{"n_layer": 13, "d_model": 256, "n_head": 2, "n_kv_head": 1, "head_dim": 128, "d_mlp": 320, "vocab_size": 2048, "activation": "swiglu", "norm": "layernorm", "norm_place": "pre", "norm_eps": 1e-06, "positions": "rope", "rope_base": 10000.0, "rope_fraction": 1.0, "qk_norm": false, "attn_scale": 0.0884, "bias": "none", "tie_embeddings": false, "parallel_block": true, "extras": ["capped logits"], "init": "normal", "init_std_qkv": 0.0277, "init_std_o": 0.0277, "init_std_up": 0.0277, "init_std_down": 0.0, "optimizer": "muon_variant", "lr": 0.00598, "lr_mult_o": 1.64, "lr_mult_down": 3.0, "beta1": 0.9, "lr_head": 0.00515, "warmup_steps": 200, "schedule": "wsd", "decay_fraction": 0.586, "decay_shape": "pow", "final_lr_fraction": 0.0, "batch_tokens": 32768, "seq_len": 256, "doc_mask": true, "train_tokens": 287800000, "steps": 8783, "dataset": "wikipedia_en"}
MLP neurons of a small language model. Each row is named by its layer, matrix (gate and up: input weights) and neuron, and shows model dimensions 0-127. Each number is 128 + 24 x the weight over its row's rms, rounded and kept within 0 to 255. A neuron's up and down rows have the sign that makes its largest values positive.
After each neuron's rows, "fires after" lists the tokens most often just before its 100 highest values on Wikipedia text that the model never trained on; "fires on" lists the tokens most often at its 100 highest values on Wikipedia text that the model never trained on. A number after a token or word is its count.

L8.gate111 [109  92 124 134 118 131 157 113 147 130 143 144 156  93 119 162 120 156 113 132 133  94  90 135 162 115 152  91 148 101 103 131 138 153  90 111  90 121 111  94 131 153 152 151 143 155 146 113 121 139 168 114 111  96 142 110 129 158 114 130 141 187 113 114 106 123 132 112 146 131  95 121 147 115  92 137 134 114 141 124 149  94 152 139 114 106  98 136 142 138 127 176 163 140 146 136 136 126 114 103 165 203 128 117 102 167 140 105 152 131  98 133 131 132 138 113 116  80 121 129 110 139 142 119 113 121 116 116]
L8.up111 [130 105 106 131 105 140  75 120 124  94 121 115 112 108 106 144 106 133 148 145 151 151 168 118 118 132 118 109 128 187 145 120 137 156 109 136  99 141 151 159 167 115 123 112 141 129 133 152 160 107  85 109 106 161 117  98 156 153 131 150 123 150  84  93 141 100 140 115 121 104 160 128 126 147 133 101 136 156 108 141 166 117 139 158 102 126 146 134 166 167 105 133 131 156  91 123 175 126 104  94 143 135 124 163 168 133  93 118  73 143 175 151 123 136 101  94 120 107 150 139 141 135 145 150 129 177 137 104]
fires after: " v" 15, " (" 14, " " 9, " pre" 8, " \"" 8, " re" 6
fires on: "v" 22, "H" 18, "emb" 9, "c" 8, "i" 6

L5.gate28 [133  84 131 117 142 124  99 159 114 140 152 107 132 131 122 129 136 106 108 151 139 132 143  94 128 124 151 146 101 166  91 112 112 150 129 106 131 135 114 146 133  96 128  95 119  85 125 133 137 133 154 153  93 104 154  80  91 151 135 122 156 132 141 180 126 128 193 123 133 144 127 165 147 125 110 133 103 107 175 137 120 155 155 135 121 196  87 157 126 175 121 148 112 169 124 155 144 104 159 161 100 102 126 153 119  87 157 148 102 113 102 100 113 103 122 152 130 147 148 121  97 138 112 166  99 101 147 184]
L5.up28 [171 116 115 109 113 140 126 110 100  92  93 165 158 155 102 156 129 152 126  83 119 124 101 148 108 114 146 125  70 164 157  97 130 129 132 141 142 143 116 132 192 149 120 158 127 162 116 124 136 167 171 124 161  83  97 129 103 106 104 111 125 117 178 153 153 111 145 145 145 144 140 133 155 155 133 106 142 134 130  87 127 150 131 111 115 140  70 169 112 133 160 154 138 124 150 127 122 106 149 120  98 129 109 157 138 120 140  74  94 156 149 133 166 110  96 147 159 119  91 140 137 106 144  99 169 130 148 184]
fires after: "." 18, " ph" 9, " t" 8, " k" 7, "ag" 7, " pr" 6
fires on: "e" 22, "iv" 10, "ys" 8, "n" 8, "am" 8, "g" 7

L2.gate189 [122 135 126  54 137 161 116 125 121 115 107 178 158 118 134  96 128 126 137 113 127 135 103  95 131 145 131 131 112 112 169 110 127 154 143 135 143  83 120 139 187 134 179 112 174 160 139 125 136 142  77 138 131 156 128 136 113 145 109 122 116 156 130  98 120 120  88 119 105 159 139 142 132 129  90 101 147 105 167 158 134  80 134  96 134 132  96 143 114 128 124 167 143 150  85 190 101 147 148 138 134 133 121  97 115 129 124 116 111 139 152 124 151 111 114 173 105 137 121 132 178 135 114  89 160 128 145 151]
L2.up189 [146  89 129 158 158 130 126 125 123 117 125 103  69 118 148 159 139 120 136  85 121 132  70 153 162 182 136  93 136 122 123 144 157 173 108  97 121 139 141 134 151 150 165 128 108 144 185 142 101 144 122 158 103 114 129 121 114 129 118 120 160 160 103 109 123 151 129 137 149 126 144  71 113 129 127 113 104 115  92 124 125 122 143 133 126 134 153 117 152 157 171  93 101 121  90 115 145 121 148 130 169  65 160 159 115 133 161 119 113 112 138 110 120 157 123 140 141 114 122  87 111 127  90 139 131 160 129 131]
fires after: " M" 26, " m" 12, " V" 7, " N" 5, " o" 5
fires on: "ad" 34, "er" 24, "g" 19, " place" 6, "us" 4

L5.gate245 [140 101 124 124 142 155 115 149 109 115 136 143 100 104 158 150 149 111 122 117 114 133 119  98 133 148 104 113 117 114 127 132 116  84  96 141 131 113 135 155 116 169 100  98 163 139  67 127 137 155 115 126 102 157 122 116 153 142 143 134 115 134  86 134 135 133 143 102 106 159 122 103 132  63  93 125 140 130 147  85  81 119 160 162 134 170 113 106 164 146 172  98 118 137 141 132 163 123 161 108 132 150 102 133 121 104 137 102 168 122 138 169  82 112 122 187 117 116 106 150 171 151 133 102 144 133 130 152]
L5.up245 [142 152 172 112 102 187 153  82 127 163 136 120 139 170 128 136 127 140 127 118 154 134  85 151 101 135 125 104  86 158 106 183 139 122 111 148 107  97 105 135 155 169 119 130 113 128 111 148 149 123 119 140 128 120 138 119 138  95 132  73 124  98 151 161 143 111  94  99 155 117  84 130 155 112 148 136 158 146 170 145  56 108 110 154 155 139 117 163 121 123 121 116 138 168 144 130 124 141 114 101 159 132 119  90 127 161 118 142 124 115  87 169 128 102 137 139 144 120 154 135  99 117 122 143 109 157 125 166]
fires after: " the" 17, "P" 9, " P" 8, " E" 7, " p" 6, "p" 4
fires on: " pre" 41, " end" 18, "op" 12, "nd" 7, "re" 6, "ill" 5

L5.gate149 [146 146 106 101 130 114 138 140 166 117 146 159  93 159 142 126 163 145 118  83 107 119 141 115 118 177 152 130 150 114 135 118  83  67  87 105 165 114  98 131  90 107 121 128 122 133 118  94 127 109 125 106 132 101  93  88 130 113 119 149 151 189 116 130 141 126 107 162  84 103 159 131  81 153 122 128  85 157 155 132 149 136 151  87 111 124 156 117 148 169 135 117 139 145 154  94 135 144 151 108 119 136  59 106 158 115 193 139 152 127  72 148  96 139 131 146 168 125 137 131  77 114 135  92 131 138 104 144]
L5.up149 [121 125 146  97 139 130  91 107 102 124 133 118 157 162  89 124 154 160 149 116 155  97 139 135 114  96 132 136 168 157 179 159 133  91 110 130 161 130 138 109 105 128 137 119 150  96  87 141 140 127 101  48  92  79 148 107  88 123 124 164 116 156 114 107 121 153 123 129 156 143 134 123 140 190 120  80 151 131 139 165 175 124 150  71 132 116 150 116 149 158 124 115 139 101 154 127 130 170 140  92 154 118 120 157 118 134 104 115 120 112 125 131 163  73 132 153 120 109  97 153  98 165 134 114 148 127 116 137]
fires after: " Ro" 16, " m" 15, " M" 14, " ro" 13, "ro" 8, " R" 8
fires on: "ag" 46, "ch" 14, "is" 6, "le" 6

L2.gate7 [151 122 140 104 143  89 106 141 102 149 108 140  75 153 122 134 136 174  87 104 125 135 137  89 116 133 134 153 139  76 122 150 123 143 119  98 115 146 119 122 133 118 139 124 143 113 154 114 115 107 159 145 146 114 110 113 142 109 124 122 127 190 109 135 134 152 155 198 159 196 168 141  89 144 111  77 147 162  83 115 117 104 116 122 117  98 104  95  98 120 106 136 133 143 128 120 146 118 110 100 130 125 127 104 119 136 159 118 136  90 119 119 105 120 109 129 113 148  89 125 132  93 161 128 132 173 118 123]
L2.up7 [124 111 123  99 114 109 129 175 118 146 124 116 122 112 106 110 128 124 117  93 139 130 138 155 161 171 100  97 119 118 121  85 176  95 100 130 124 162 101 111 158 151 142 125 147  86 144 134 160 128 132 136 143 112 151  68 124  79  97 152 104 116  71 136 109 110  98 118  92 127 143 132 106 121 125 148 116 156  94 178  97 155 144 142 125 120 121 127 113 141 144 150 101 151 124 103 115 129 146 155 117 102 123 134 120 187 146 163 160  96 147 126 126  87 123 122 113  92 108 132 146 125 160 146 188 146  90 131]
fires after: " p" 57, " gu" 13, " P" 12, " U" 8
fires on: "it" 16, "at" 15, "and" 9, "g" 9, "aint" 7

L2.gate33 [152 131  87 130 109 103 131 131 104 114 137 132 176  91 113 117 133 118 125 123  97 145 143 102  99 125 121  96 169 152 178  75  91 127 117 147 111 146 117 171 164 105  99 118 143 122 118 156 146 111 144 103 113 113 112 123 143 145 111 116 164 117 103 106 122 118 209 144 107 113 126  96 110 141 137 150 118 135 144  86 138 147  96  91 165 163 152 136 140 101 148 126 124 147 159 119 156 135 104 169 110 135  99 136 101 161 144 195 115 136 145 171 100 148 130 131 148 127  83 139  86 134 133 135 111 175 137 132]
L2.up33 [145 146  95 133 147 161 153 176 130 121 160 159 120 152 116  87 146 109 127 112 118 147 117 145 106 136 144 107 105 104 143  77 132 128 116 170 106 134  87 123 120 121 109 129 145  98 158 145 142 110 117 135 117 122 133 108 178 102 116 161 137 117 133 153 159  99 170 137 105 110 164 172 169 175 107 132  90 152 122 113  89 160 106 140 137 118 154 129 122 139 140 126 178 175 158 102 128 160 145 132 124 152 128 128 104 122 124 160  99 113 137 132 117 134 149 147 103 122 119 166 105 127 123 155  99 115  84 113]
fires after: " A" 14, " I" 12, "ig" 7, " a" 7, "I" 6, "A" 4
fires on: "v" 17, " any" 11, "ce" 8, "it" 8, "z" 7

L6.gate181 [ 32  92 124 108 104 137 158 109  95 117 130 103 114 116 103 115 108 123 134 145 123 161 160 186  95 125 100 119 167 129 149 160 146 111 150 148 145 110 138 151 132 141 118 163 163 148 119 106 149 117 117 157 105 111 123  99 129 147 112 139 125  88 169 160  98 145 131 185 104 131 145 133 126 146 113 140 132 122 142 107 146  78 157 139 167 121 127 133 119 140 135 132  93 166 161 133 176 106 174 147 123 129 147 122 119 121 121 119 149 147 158 158 107 123 126 184 160 142 140  54 124 112 133 120  69 110  89 108]
L6.up181 [ 97 101  91 130 135  91 118 122 116 118 127 148 103 137 128 124 144 143 143 132 109 128 126 121 114 105 111 125 115 183 101 124 149 124 126 119 123 155 108 134  98 152 128 122 120 143 122 147 177 104 159 121 146  76 146 148 132  90 150 163 158 127 142 123 114 166 105 122 131 150  72  85 128 177 107 150 182 136 147  97 122 143 105  78 149 123 120 135  90 155 151 124 107 158  80  95 126 139 135 169 124 116 145  85 119  73 112 146 137 110 131 135 124 137 143 102 151 177 109 124 143 185 142  58 120 120 140 109]
fires after: "le" 17, " R" 14, "yn" 8, "r" 7, " F" 6, " exp" 5
fires on: "ac" 19, "h" 18, "el" 17, "ar" 11, "ony" 8, "as" 7

L2.gate75 [117  71 130 100 140 116  94 112 152 145 155 146 122 118 136  95  90 135 177 133 188 144 149  81 185 126 122 117 107 130 122 142 158 161 153 143  81 153 155 172  89 140 149 109 116 120 107 142  99 138 133 125 140 123  93 146 155 139 130  86 131 121 108 146 146 121 145 116 128 127 140 152  85 123 107  85 151 150 110  85 124 112 127 160 129 157  98 141 132 119 126 115  73 158 138  95 131 168 143 115 137 117 123 108  99  98  85 115 133 117  76 128 141 138 153 117 121  98 100 150 106 136  82 138 118 107  93 162]
L2.up75 [168  99 143 130 117 113 171 148  90 125 111  60 135 131 144 148 147 114 104 127 107 160 117 136 122 145 152 122 164 140 112 127 130 133 122 108 126 108 151 105 146 176 104 110 134 118 103  57 121 133 147 112 112 127  86 103 108  91 177 139 106  86 111 140 164 165 168  89 127 113 155 148 135 101 110 103 156 124 123 165 127 148 123 146  87 105 123 135 137 128 102 141 118 133 160 113 125 156  86 139 127 164 115 156 145 106 107 143  86 117 123 150 111 111 156  81 119 144 145 141 119 140 130 138 112 128 105 133]
fires after: "S" 21, " S" 19, " r" 8, " Com" 6, " M" 6
fires on: "mer" 14, "way" 12, "ov" 12, "unn" 11, "ox" 7, "p" 7

L5.gate129 [152  75 117 143 110 137 111  93 124 112 159  85 130 108 131 129 120 139  87 102 111 112 142 126 147  86 126 120 146 119 115 126 145 130 139 142  94 122 147 123  88 102 165 142 133 129 116 152 134 175 139 136 114 128 135 150 147  98 174 121 125 102 122 112 132 127 123 104 212 144 141 136 172 120 132 106 140 133 124 127 184  75 121 177  95 111 113 145 102 127  97 115 132  98  99 130 140 113 128 104 140 122 108 132 119 173 124 133 142 136 120 166  81 129  68 138 131 107 146 131 129 130  92 144  93 118 155 164]
L5.up129 [151  93 167 155 123 165 100 118 129  72 125 115 107 118  95 115 148 142 164 130 123 115 146 110 111 172 156 121 137 132 144 161 145 130 118 105  97  92  99  93 146 122 150 125 171 146 128 120 117 148 129 129 135 103  80 138 162 114 109 204  64  83 155 150 178 119  97 151 123 150 163 131 148 122 101  94 139 107 124 117 142  81 137 109 142 174 110 123 158 128 133 136 188 130  96 111 169 139 167 130 124 111 100 124 128 125 122 125 153  80 166 101 161  83 118  91  97 129 149 140 101 108  95 156 111 118 125 133]
fires after: " In" 24, " in" 18, " h" 8, " V" 7, " v" 7
fires on: "an" 17, "v" 11, "fl" 11, "c" 10, "tt" 6, "f" 6

L2.gate78 [166 113 127 114 174 110 133 106 128 107 108 113 117 180 105 114 147  95 152 124 144 111 123 105 156 126 151 140 106 146 192 161 159 154 174 117 136 113 148 150 116 152 100 145 136 114 173 143 100 103 121 133 141  81 143 118  70  80 127 133  93 118 131 148 110 122 141 129 150 103 140 178 147 136 165 104 122 122 131 109 150 121 131  99 172 136 158 133 133 126 122 145 150 153 134 124 152 143 105 135 131 129 123 166 137 124 145 135 123 118 133 140 136 118 110  74 141 128 103 141 120 125  99 106 144 120  78 122]
L2.up78 [172 164 119 139 138  93 119 117 174 129 135  91 129 185 116  92 114 140 151 133 134 123  93 178 121 140 106 162 144 146 101 113 160 114 110 126 167 138 160 128 102 123  98 116 114 149 114 155 151 135 157 140 141  98  98 132 103 120 155 123 142 144 109 107 107 162 101 134 138  85  76  90 128 152 177 152  93 146 146 169 124 106 111 127 163 152 124 134 109 134 142 153 147 119  97 125 117  80  92 146  90 129 137 139 107 120 123 143 151 144 180 140 103 138 147 107  94 100  88 130 174 150 123 132 169 150 145 156]
fires after: " (" 29, " G" 23, " w" 8, " g" 7, " f" 4
fires on: "born" 29, "an" 15, "y" 14, "ott" 7, "arn" 5

L5.gate241 [106 122 114 143 100 124 120 103 105 121 144 107 123 113 160 180 144 104 115 148 112 183 113 119 138 113 141 151 139 151 151 151 135 119 149 107 135 126 136 113 122 117 178 137  88 110 122 139 139 121 152 140 123 186 164 119 120 113 136 123 113 136 161 145 106 147 124 160 104 144 128 129 130 112 123 168 153 112 166 202  91 116 147 110 103  84 118 137 168 120 138 148 120 133 115 163 126 117 102 111 121 136 103  97 119 103 156 160 151 149 123 124 119  80 149 107  89 114 191 144 163 117 126 125 160 138 149 117]
L5.up241 [ 89 143 117 114 147 154  97 124 114 178 124 113 141 118 145 153 124 116 147 138 146 131  91 156 112 115 174 114 150 124 137 105 141 142 166 116 166  67 104 127 137 133 114 153 126 138 153 113 157  65 167 169 152 135 130 112 139  94 122 127  76  98 105 105 151 120 123 110 117 160 115 128 142 124 130 175 132 144 152 154 152  97 117 159 119 148 103 123 129  86  72 108 144 137 111 132 135 180 131 116 122 138  88 179 140 100 115 124  70 145 130 100 111 114 111 149 116 100 107 121 126 104  56 117 145 147 115 144]
fires after: " Sm" 20, "sk" 14, "m" 9, "ph" 7, "k" 5, "arm" 5
fires on: "ith" 22, "y" 15, "ins" 7, "ous" 7, "outh" 5, "on" 5

L5.gate175 [103 136 133 125 113 131 110 103  93 147 110 159 159 177  92 125 145 109 110 113 121 129 120 138 149 154 134 116 183 139 103  68 144 145 166 162 125 133  98 152 154 145 126  98 143  88 144 147 182 143 121 143 168 173 134 130 116 130 156 149 140 135 153 141 126 142 140  86 100 129 159 133 112  85 135 102 165 165 178 132 192 136 148 148 147 155 157 167 113 125 158 134 126 101 112 110 113 144 151 113 130 127 118 123 113 143 122 129 141  90 139 120 106  78 117 112 108 132 155 154  96 108 140 140  81 123 122 113]
L5.up175 [147 141 155 138 178  97 136  89 103 161 107 174 121 110 137 110 143 121 172 106 174 148 146 123 109 135 150 183 148 175 112 171 140 120  97 132 111 104 103 126  93  96 117 133 109 118 144 136 113 130 104 123 157 143  92 158 126 121 120 132 167 110 130 114 119 157 131 128 196 114  95  86 110  66 112 120 127 152 157 136 116 113 109 142  78 106 130 109 105 110 166  98 110 156 117 122 148 195 131 133 154  97 143  85  93 135 121 126 145 112 143 140 150 113 148 125 101 144 128 136 176 111 139 171 127 153 119 116]
fires after: " h" 14, " ass" 10, "ar" 9, "em" 7, " ar" 5, "im" 5
fires on: "ist" 21, "and" 12, "v" 8, "er" 7, "s" 7, "ic" 7

L2.gate64 [128  75  92 152 116 143  92 107 152 163 143 136  87  79 172 149 129 132 125 142 136 172 130  86  96 129 148 116 147 139 100 118 173 116 129 130 144 133 182  90 132 112 146 131 130 141  85 125 122 123 143 158 112 141 124 112 146 102 149 114 126  99 126 115 125 130 127 114 127 141 138 146 109 106 144 132 120 152 169 138 161 164 166 128 137 153 106 151 138 164 155 159 104 123 132 121 121 111 117 152 150 143  70  97 117 107 152 154 171  88 122 157 100 114  94 130 149 114 138 108 132 114  95 115 147 161 108 146]
L2.up64 [126  48 170 176 118 116  92 124 109 110 157 106  94 105 114 116 122 124 120 151 163  99 101 164 152 109 124 128 105 135 153 108  97 156 176 121  92  80 105  93 138 160 167 116 102  75 145 139 134 122 159 144 127  99 111 134 149 124 108 125 138 124 102 141  85 100 121 190 128 172 118 113 113  98 172 127 128 113 151 150 160 121 156 155 105 147 110 109 130 145 114 116 127 139 147 149 135 130 143 112 102 150 101 138 106 148 163 108 118 188 105 116 152 104 126 128 161  85 132 167 137 129 114 125 153 104 133 126]
fires after: " p" 18, "qu" 13, " M" 10, "p" 9, " m" 9, "M" 8
fires on: "are" 17, "ay" 10, "ech" 9, "o" 9, "inn" 8, "ur" 7

L2.gate133 [154 155 155 117  96 122 129 138 100 106 120 134 113 118  97 179 115 100 120 157 143 119 180 125 131 100 114 109 165 123 142 139  80 135 132 152 147 131 146 157  98 133 134 108 129 148 171 137 152 154 137 116  94 118  90 102 138  81 153 125 102 162 111 136  95 142 164 142 115 106 135 187 132 151 135 103 112 116 132 103  93 141 110 120 154 137  88 137  88 134 141 125 106 115 129 122 154 156 130 113 164 117 148 117 105 119 155 123 110 106 126 129 129 139 178  88 145 147 116 134 129 134 170 111 110 174 166 172]
L2.up133 [ 93 140  93 127 118 167 149  93 119 138 168 123 171 131 115 128 153 110 103 105  95 122 132  96 115 121 141 138 114 165 133  99 125 175 107 131 136 116 125 106  99 106 173 114 133 129 126 112 148 141 113 108 145 179 155 128 117 130 108 112  97  86 204 158 124 150 146  99  92 145 139 116 189 123 137 153  95 115 128 118 198  74 165 152 122 118 147 154 131 153  97 144 144 122 123 111 136 113 158 133  95 127 120  82 154 112  83 165 121 112 128 186 142 145 123  94 114 139 170 123 130 128 124  75 135  88 146 126]
fires after: "m" 16, "um" 11, "n" 9, "y" 6, "l" 5, "al" 5
fires on: "ow" 25, "end" 12, "ind" 9, "ount" 8, "ew" 7, "ph" 5

L2.gate167 [104 124 142 131 120 187 157 140  79 110 140 105 113 129 112 147  96 128 173 161 128 136 120 119 149 167 190 117 183 113 129 105  77 147 141 166 103 156 116 159 136 129 125 128 179 149 130 102 137  97 119 126 125 102 155 150  90 133 106  99 126 125 132 126 104 107 146 116 120 178 171 129 125 154 132 150  78 127  89 122 126 119  98 171 130 146 134 152 142 125 134 110 122 180 127 133 125 107 179 140 130 104 108 130 137 151 110  91 129 169 148 111 161  85  97 119 103 140 129 185 116 104 129 113 140 134  98 152]
L2.up167 [133 204 134 120 162 141 139 125 154  95 143 127 168 126 147 123 135 183 140 126 126 128 107 179 127  82 125 155 122 151  75  75 142 151 139 128 151 135 111  61  73 138 123 148 123 126 127  96 105 138 132 119  89  82 100 117 144 136 104 110  88 149 134 134 135 132 102 143 132 126 112  74 132 132  92 149 155 110 120 124 182  99 105 138 104 118 119 145 117 101 117  84 111 135 140 148 115 121  98 132 118 110 159 111 155 126 101 160 100 130 147  96 132 151 137  97 123 108 164 149 150 122  83 190 126 118 124 118]
fires after: " K" 34, "k" 21, " st" 15, " St" 6, " B" 6
fires on: "o" 13, "ad" 10, "amp" 10, "ate" 9, "end" 8

L6.gate131 [134 174 131 114 137  97 132 110 148 132 140 109 119 140 112 137 110  93 140 140  92 118 125 170 143 152 119 130 131 182 132 117 140 140 120 173 162 105 153 124 122 155 154 128 150 134 124 104  84  95 103 137 135 135 176 130 104 126 146  80 154  98 113 144  97 133 138 105 113 125 123 124 128 148  89 144  99 122 102 112 118  79 167 119  91 157 101 131 158  82 197 124 130 143 153 161 112 164 132 130 132 108 172 134 102  68 142 105 130 179 109 137 128 116 103 137 148 154 162  83 145 155 146 128 143 117  98 140]
L6.up131 [145 130 129 161 153 172 134 108  75  94 122 131  85 123 158 187 138 123 114  83 168 115  89 134 126 134  86 120 137 115  85  99 147 125 127 124 100 117 110 120 159 163 107 100 131 121 126 102  74 153 146 119 100 133 155 127 146 148 128 123 109  87 110 134 113 141 125 120 131 192 148 156 129  79 116 119 103 147 170 137 126 120 116 125  75 181 179 153 127  95 144 136 120 125 103 132  86 130 151 149 126 148 173 110  94 115 106 126 122 156 123 111 113 125 113 143 168 139 140 162 122 121 121 139 115 117 110  79]
fires after: " C" 17, "|" 15, " |" 10, " N" 8, " E" 6, "\\" 6
fires on: " No" 28, "ome" 7, "ate" 6, "ru" 5, "aj" 5

L2.gate180 [107  62 144 124 102  93 149 105 123 159 136 126 104 115 150 147 142  83  94 168 147 100 141  82 161 150 160 142 129 125 120 159  97 140 107 193 120  96 130 135 176 161 112 135 150 101 129 120 135 108 127 142 127 124 118 164 153 104 112 135 119 123 164 133  93 154  81  99 115 146  78 137 158 142 198 132 177 151 145 122 132 110 118 135 160 134 103 109 164 101 127 126 159 175 144 111 146 126 158 119 158 116  92 108 123 150 135 102 126 134 148 141 139 124  93 109 132  98 158 169  97 102 143 127 105 164 144 160]
L2.up180 [152 106 158 148 126 146 142 138 142 154 132 157 167 117 110 146 125 114 183 122 141 168 141  77 121 120 119 116 133  93 176 125 152  96 105 137 113  89 117 145 204 159 137 150 117  83 158 107 126 104  87 184 142  95  91 120 137 157 113  98 142  92 129 165  88 111  85 156 129 140 164 152 100 146 142 125  86 124  73 134 131 139  90 171 151 169 122 175 103  96 141  98 145 100  92 135 100 158 129 126 139 151 108 109 153 132 124 143 144  98 146 130 131  93 102  91  91 130 123 139 137 111 121 112 129 175 132 136]
fires after: " p" 23, " P" 17, " inv" 11, " conc" 8, "p" 8, "P" 6
fires on: "ern" 14, "ar" 11, "en" 11, "oss" 10, "ol" 10

L8.gate264 [122  92 164 129 162 142  87 157 133 139 133 138 111 117 114 116 160  70 144  72 191 114 135  84 136 130 115 113 154 121 158  95 143 141 130 157 147 122 136 134 118 158 135 159 127 107 122 159 124 152 122 116 139 146 178 100 122 161 119  95 114 145 134 134 114  89 109 145 113 124 160  92 143 167 136 108 120 163 130 120 133 162 157 123 110 165  70  83 160 131 147 120 108 119 157 162  70 132 148 114 103 128 151 147 121 147 120  76 112 101 114 131 129 143 120 207 156 145 112 120 128 105 112 115 126 129 143 130]
L8.up264 [135 108 134 100 106  99 127 128 171 127 116 125 143 133 124 159 113 116 139 197 115 123 150 165 150 133 161 128 142 158 139 138 130 145 120 140 137 131 126 144 189 101 120 162 138 147 104 119 130 107 104 140 161 157 163 156 155 110 158 125 114 181 116 129 165 125 120 151 145 126 164 123 112 145 129 127 124 124 141 127 129 125 124 157 139 108 154 152 128 119 138 125 141 135 165 139 137 143 128 129 134 136 115 111 142 151 122  93 104  76  96 136  86 158 173  65 129 119 142 143 126 102  99  90 106 149  84 147]
fires after: ".\n\n" 21, " part" 13, "|---|---|---|---" 11, "\n\n" 7, " |" 6, "|---|---" 5
fires on: "==" 32, "|\n" 15, "icip" 10, "|" 5, " " 5

L2.gate122 [140  93 116 112 130  97 134 137 120 143 139 118 130  95 164 115  73 136 137 127 166 142 125 112 166 126  91 108 122 121 123 171 122 130 137 125 117 129 125 150 114 145 117 105 160 122 113 159 102 116 158 127 128 126 117 110 126 115 148 132 151 130  88 148 104 146 147 131 160 127 154 100 124 158 124 124 101 129 137  82 145 138 132 127 120 121 129 118  59 158 144 152 172 134 168 142 134 144 133 145 107 135 145 125 140 136 118  99 135 180 146 134 107 178  99 112 132 100 109 145 118 112  83 157 137 141 134 136]
L2.up122 [157 117 150 145 106 106 111 186 112 129 124 103 118 143 120 105  83 125 152 152 105 168 121 140 139 156 122 145  96 151 125 137 166 127 129  99 157 163  94 113 155 144 160 104 156 116 113 136  98 129 149 152 120 168  84 121  90 138  94 126 118  95 160 150 122 101 152  94 106  81 149 165  85 130  82 163 115 145 123 152  97  76 125  86 143 120 146 184 150 142 118 111 167 161 108 110 152  95 153 135 107 104 154 156  96 101 118 106 136 129 166 125 123 133 111 113 108 122 114 135 144 138 137 114 140 109 134 166]
fires after: " p" 13, "P" 12, " P" 12, " s" 12, "S" 11, " st" 6
fires on: "r" 19, "p" 15, "ch" 15, "age" 11, "ak" 10, "at" 6

L5.gate179 [147 167 122 125 146 141 115 131 122  84  91 120  87 163 137  89 128 116 142  94 160 134  95 130 127 151 139 131 151 157 145 154 112 158 127 106 156 119 119 146  88 166 105 116 135 115 105 116 148 142 107 127 139 112 153 163 100 112 128 134 112 108 131 110 114 134 133  96  90 169 117 138 124 127  98 113  96 149 125 144 146 112 143  91 120 117 113  85  61 156 108 137 137 121  92 147 162 124 124 126 176 130 111 115 113 128 129 122  99 138 169 114 111 157 132 149 116 137 138 134 143 134  83  82 143 111 152 108]
L5.up179 [ 82 201 111 156 132 127 101 142 114 139 152 142 133 118  96 101 180 116  97 149 126 136 131 140 102 139 132 156 148 120 158 124 133 121 143 134 134  80 139 132 116 125  95 133 140 145 156 177 127 136 122 136 108 147  78 131  83 145 102 109 124 112 133 104 120 173 146 113 141 156 140  95 125 132 109 139 187 114 132 134 135 123 143 117  94 122 148 104 115 158 115  86 133 129  97 147 108 121 105 103 129 131 129  97 147 158 154 130 131 172 126 146 118 127 125 136 126 171 141 146 104 127 131  60 150 113 140 127]
fires after: " s" 18, "k" 14, "sk" 9, " S" 6, "os" 6
fires on: "ch" 15, "y" 12, "i" 10, "ers" 8, "int" 7, "ion" 7

L7.gate165 [140 104 113 160 110 139  90 155 121 115 124 103 177 129 136 157 149  83 112 100 115 140 117  94 135 115 132 132 122 121 129 109 152 114 165 171  99 149 108 120 150 174 114 111 139 142 166 162 137 102 172  92 135 106  75  87 144 164 137 126 138 101 114 135 144 128 145 153 139 114 154 105 113 115 166 109 166 127 164 161 145 115 118 118 107 140 145  81 122 105 124 161 126 146 117 123 135 125 117 173 118 126 144 105 150 125 124 128 127 128 140  86 171 162 128 152 115 159  78 135 136 177 165 150 119 140 102 140]
L7.up165 [120 159 101 168 146 130 150 109 129 145 126 149 163 165  96 145 143 123 112 110 122  87  86 131 151 120 139 102 126  98 115 103 157 123  92 152 104 120 135 163 124 137 140 115 130 115 136 146 174 135 118 116 121  93 145 147 158 130 149 136 135  98 113  83 117 159 102 133 139 123 139 148 137 146 170 156 180 124 139 137  80 156 170  91 135 135 130  97 156 148 131 165 148 111 124  92 131 131  96 178 143 110 107 165 127 116 149 119 156 159 146 130 140  97 112 162 116 107 110  95 141 142 159 138 126 114 152 116]
fires after: " f" 22, "O" 11, " inter" 11, " cor" 6, " F" 6
fires on: "r" 25, "ur" 16, " Or" 14, "oc" 10, "est" 7

L2.gate289 [118  94 109  89 106 121 132 150 112 157 132 130 143 109  81 120 129 111 106 138 138 165 137 132 133 108 112 109 124  89 109 130 118 100 156 173 141 121 144 115 107 159 149 147 150 162 126  99 120 154 132 135 111 132 158 150 129 109 109 111 131 115 159 140 117 180 203 149 157 134 135 121  88 113  94 110 140  96  96 154 163  88 137 154 152 106  89 149 126 132 112 101 167 111 115 149 143 115 164 110  93 128 124 132 174 141 137 117 138 120 148 147 125 110 167 117  90 130 114 125 119 153 153 101 112 154 156  87]
L2.up289 [105 113 172  91 160 166 146 158 120 141 169  83 128 138 126 140 135 148 111 128 103 111 114  96 100 121 142 156 164 137 138 152 138 139 104  93 146 165 159 124 106 129 102 124 152 174 145 160 129 147 126 138 111  84 132 114 136 102 125 165 152 140 115 142 146 129 167 117 117 113 164 114 154 116 108 109 102 142 104  80 156 106 135 108 129 107 144 131 159 158  91 134  92 129 209 148 154 131 157 139 144 181 125  97 117 123 154 115 110 134 150 153 131 142 119 144  96 131  69 168 148 104 138 122 103 147 115 130]
fires after: " to" 38, "om" 10, "g" 7, " may" 6, "m" 5, " M" 5
fires on: " be" 48, "====" 11, "ind" 10, "ing" 9, " All" 9, "ether" 7